{"num_hidden_layers": 8, "hidden_size": 256, "num_attention_heads": 2, "num_key_value_heads": 2, "head_dim": 128, "intermediate_size": 1024, "vocab_size": 2048, "hidden_act": "squared_relu", "norm": "rmsnorm", "norm_place": "pre", "norm_eps": 1e-05, "positions": "rope", "rope_theta": 5470.0, "rope_fraction": 1.0, "qk_norm": false, "attn_scale": 0.0884, "bias": "none", "tie_word_embeddings": false, "parallel_block": false, "init": "normal", "init_std_qkv": 0.0384, "init_std_o": 0.0477, "init_std_up": 0.055, "init_std_down": 0.055, "optimizer": "muon_hyperball", "learning_rate": 0.00639, "beta1": 0.95, "weight_decay": 0.0, "lr_head": 0.00537, "max_grad_norm": 1.0, "warmup_steps": 200, "schedule": "wsd", "decay_fraction": 1.0, "decay_shape": "linear", "final_lr_fraction": 0.0, "batch_tokens": 32768, "max_seq_len": 1024, "doc_mask": true, "z_loss": 1e-05, "train_tokens": 300600000, "max_steps": 9174, "dataset": "wikipedia_en"}
MLP neurons of a small language model. Each row is named by its layer, matrix (down: output weights) and neuron, and shows model dimensions 48-175. Each number is 500 + 40 x the weight over its row's rms, rounded and kept within 0 to 999. Numbers have three digits each.
Before each neuron's rows, "fires before" lists the tokens most often just after its 100 highest values on Wikipedia text that the model never trained on. A number after a token or word is its count.

fires before: "\n" 30, "-" 12, " The" 10, "=" 4
L4.down863:478494528533469486564512498487480442460455544508469526460521446504490462530514525536441496487484474535472522524506496476433488480519580456537554523476410468440503474547524562512443575551448508558561501547518498469458512475460486524442513480490445497460531533493533444570528481534577488506473564437491552517428520520551559431438537520507552459525499555492540516470472441511491553502494

fires before: "er" 38, "ough" 7, ":" 5, "ur" 4
L4.down585:507522558453527489482440560539514478569552559492464525518483453482535447513475541487559430540492528460507560497514509501475529460569472453529468561576527549544521549480458501531509553495507522470495531439472480485491489541495562521468465457490415492498483494465510477424497456501496439541487517525501475506418523497561468464542540502515502500491534495458525513431500483544515537508403

fires before: "," 28, ":" 12, " (" 8, " and" 7, "\"" 4
L4.down96:432491463547528525523459497529542488581546503485485548467502440527536514515525470528553534542478525426429487543465623460414491474512495506561536512442461479508492517478536498483482504539477508542491464532476491546479544466555505581500433547569497526507519527474539557469443565458510480506461628512486489548522514488465504430546439503549470505524545549549548491550504429518453538534532

fires before: "s" 33, " order" 6, "ov" 6, " Order" 4, " F" 4, "ft" 4
L4.down85:525520490522487489461449473498502413507558520465486504575514561530521535522445438470525479478515583502441448496463618575460533481507432447582501516502469560538510541520558518508532499507497499539520454593503449535461457471500466529462465524554504458529501531511563514469480463572435485494411490539489487429458493472502465492488455499540503539505558548519524505473499488503431543574415

fires before: "S" 33, "K" 8, "." 5, " States" 5, "k" 4, "R" 4
L4.down910:488517480487489419495534483578555476496506548471523518501443484443500488510517505490472546532584525556481558485506529531482451538485448496524532492509463518463577539473450587448459441498486527514571533514485442430550539544573455518516429497476497414536482507485441573588466458438504483497476548562517512483512479477483484533566536487473474538511516491507445586600541457464529497504469

fires before: "il" 17, "et" 12, "le" 8, "os" 7, "ic" 7, "ical" 5
L4.down120:476437531488537426504489547566514449519426499519506463510515492525562403511505451561578461409553528501453498506477506525474519452462502558546465481391509514494531518538556458444486547519484503440488491470552526432544473489496434553473511511491529472490519492530565465473454508469538547469471475543508493513536514509518502476453528424508505522402500490485540549469569495500543521559520

fires before: " of" 45, "ic" 9, "s" 8, "ical" 4
L4.down895:472492531509428479492573491522407459493462507506449537461483456519513479484458490481522537585511501474478403478554488455420562468420489534483515469554496549514505449507506456454524524489503507532457461589467493524573386466505508570559507505440422473563461498466545503488507538481479447432440487421493532452456452482541465521483458517503524498487422490526480488515516439448422519408466

fires before: "." 28, "," 21, " and" 5, " by" 5
L4.down594:414469480473468447467510508455505430492457518493461522468507517489516385474487510517455461514556509559442511516490547562515569516447558486551508484540537480531461559531459524492518396549522452529437443475475549508499467499511493515501442500468508506568488497511521558518453509513524423503459525388567530532519429458401498456531557560513486454513507548534451481467471610575458488422515

fires before: "\n" 27, " The" 13, " He" 12, " In" 10
L4.down877:515466403516517551526466484486533510645463508500512445498477455505466510524573514471461490522486553495523482532491644552488513484443540474558438501553494423528501484498523502546525480522518451528520445435471528455483497516555486486552434438519588534484446503510467444516455439479398523444483576476515512472561534519507477499424510475483499485505455452547508471496522567590505521569517

fires before: " was" 31, " is" 18, " " 4, " has" 4
L4.down356:547450456517482437516479478485487497446464511599499444471499446561478553425474480532523545448460499459365477471494487538542522502465556575535467520449447507516479545467528525478549498503481528486501526456528560579421552469594536495500495467543486522452485495484537510448484535475450459532568559475563497457463450436514538555491477516521486503500411481508471484436505528563458550458563

fires before: "s" 21, " a" 11, "k" 9, " well" 6, " the" 5, " part" 4
L4.down838:499600469502486513488506458490530534572523507548509563508535504569472433490552488556459549537541578532422585487459431555507497493473513458494517519512477494442596429546469500472511474526504517506468532480522584525460436517503519489497506498536503432438522560523420493463488445486529480469535498541522403501479488467474483513575454577523533469464476463568362472566551445495474441474422

fires before: "ive" 20, "o" 15, "en" 6, "op" 5, "ie" 4, "ed" 4
L4.down973:577457492576482514479443490536490527474495498361455499512473512515488513522523462566483487464519517478550515488480630482467476508527505505527487586517530503421531592499504423417533549538510461522564435473475532528583538478509581458481498508479533554534496521496479546462489482462538508551497536537510547564531459435490497491469464473513538529484440515505504551536584523480551549507457

fires before: "s" 53, " " 7
L4.down914:481488489531499489446506544496514514488525492534498459521539497433466531456503470475610529511504501472525459495480551542461536487505501490503567457484440498518540496512508418462438479455467552422561537506533558500544524518556531568475532526552546440462474558533441481434438490600494454548545573563501486482486505490468565513531488524553422484462498506491529524549474453506473504511532

fires before: "." 24, "," 19, ")" 9, "\n" 6, ")," 5
L4.down553:507502518447512495505503455473544494571465551468518514458459517527453452490501457479584501526445526474473498426513465532434519450521510454450439506449506512576507571505492539503515508521498521458503452453457533506524463581433487628413425535465457474545453527530499519448516486399482423532523487516475584441500526429446492487482500516476487499566483461503411467527519494500537469526558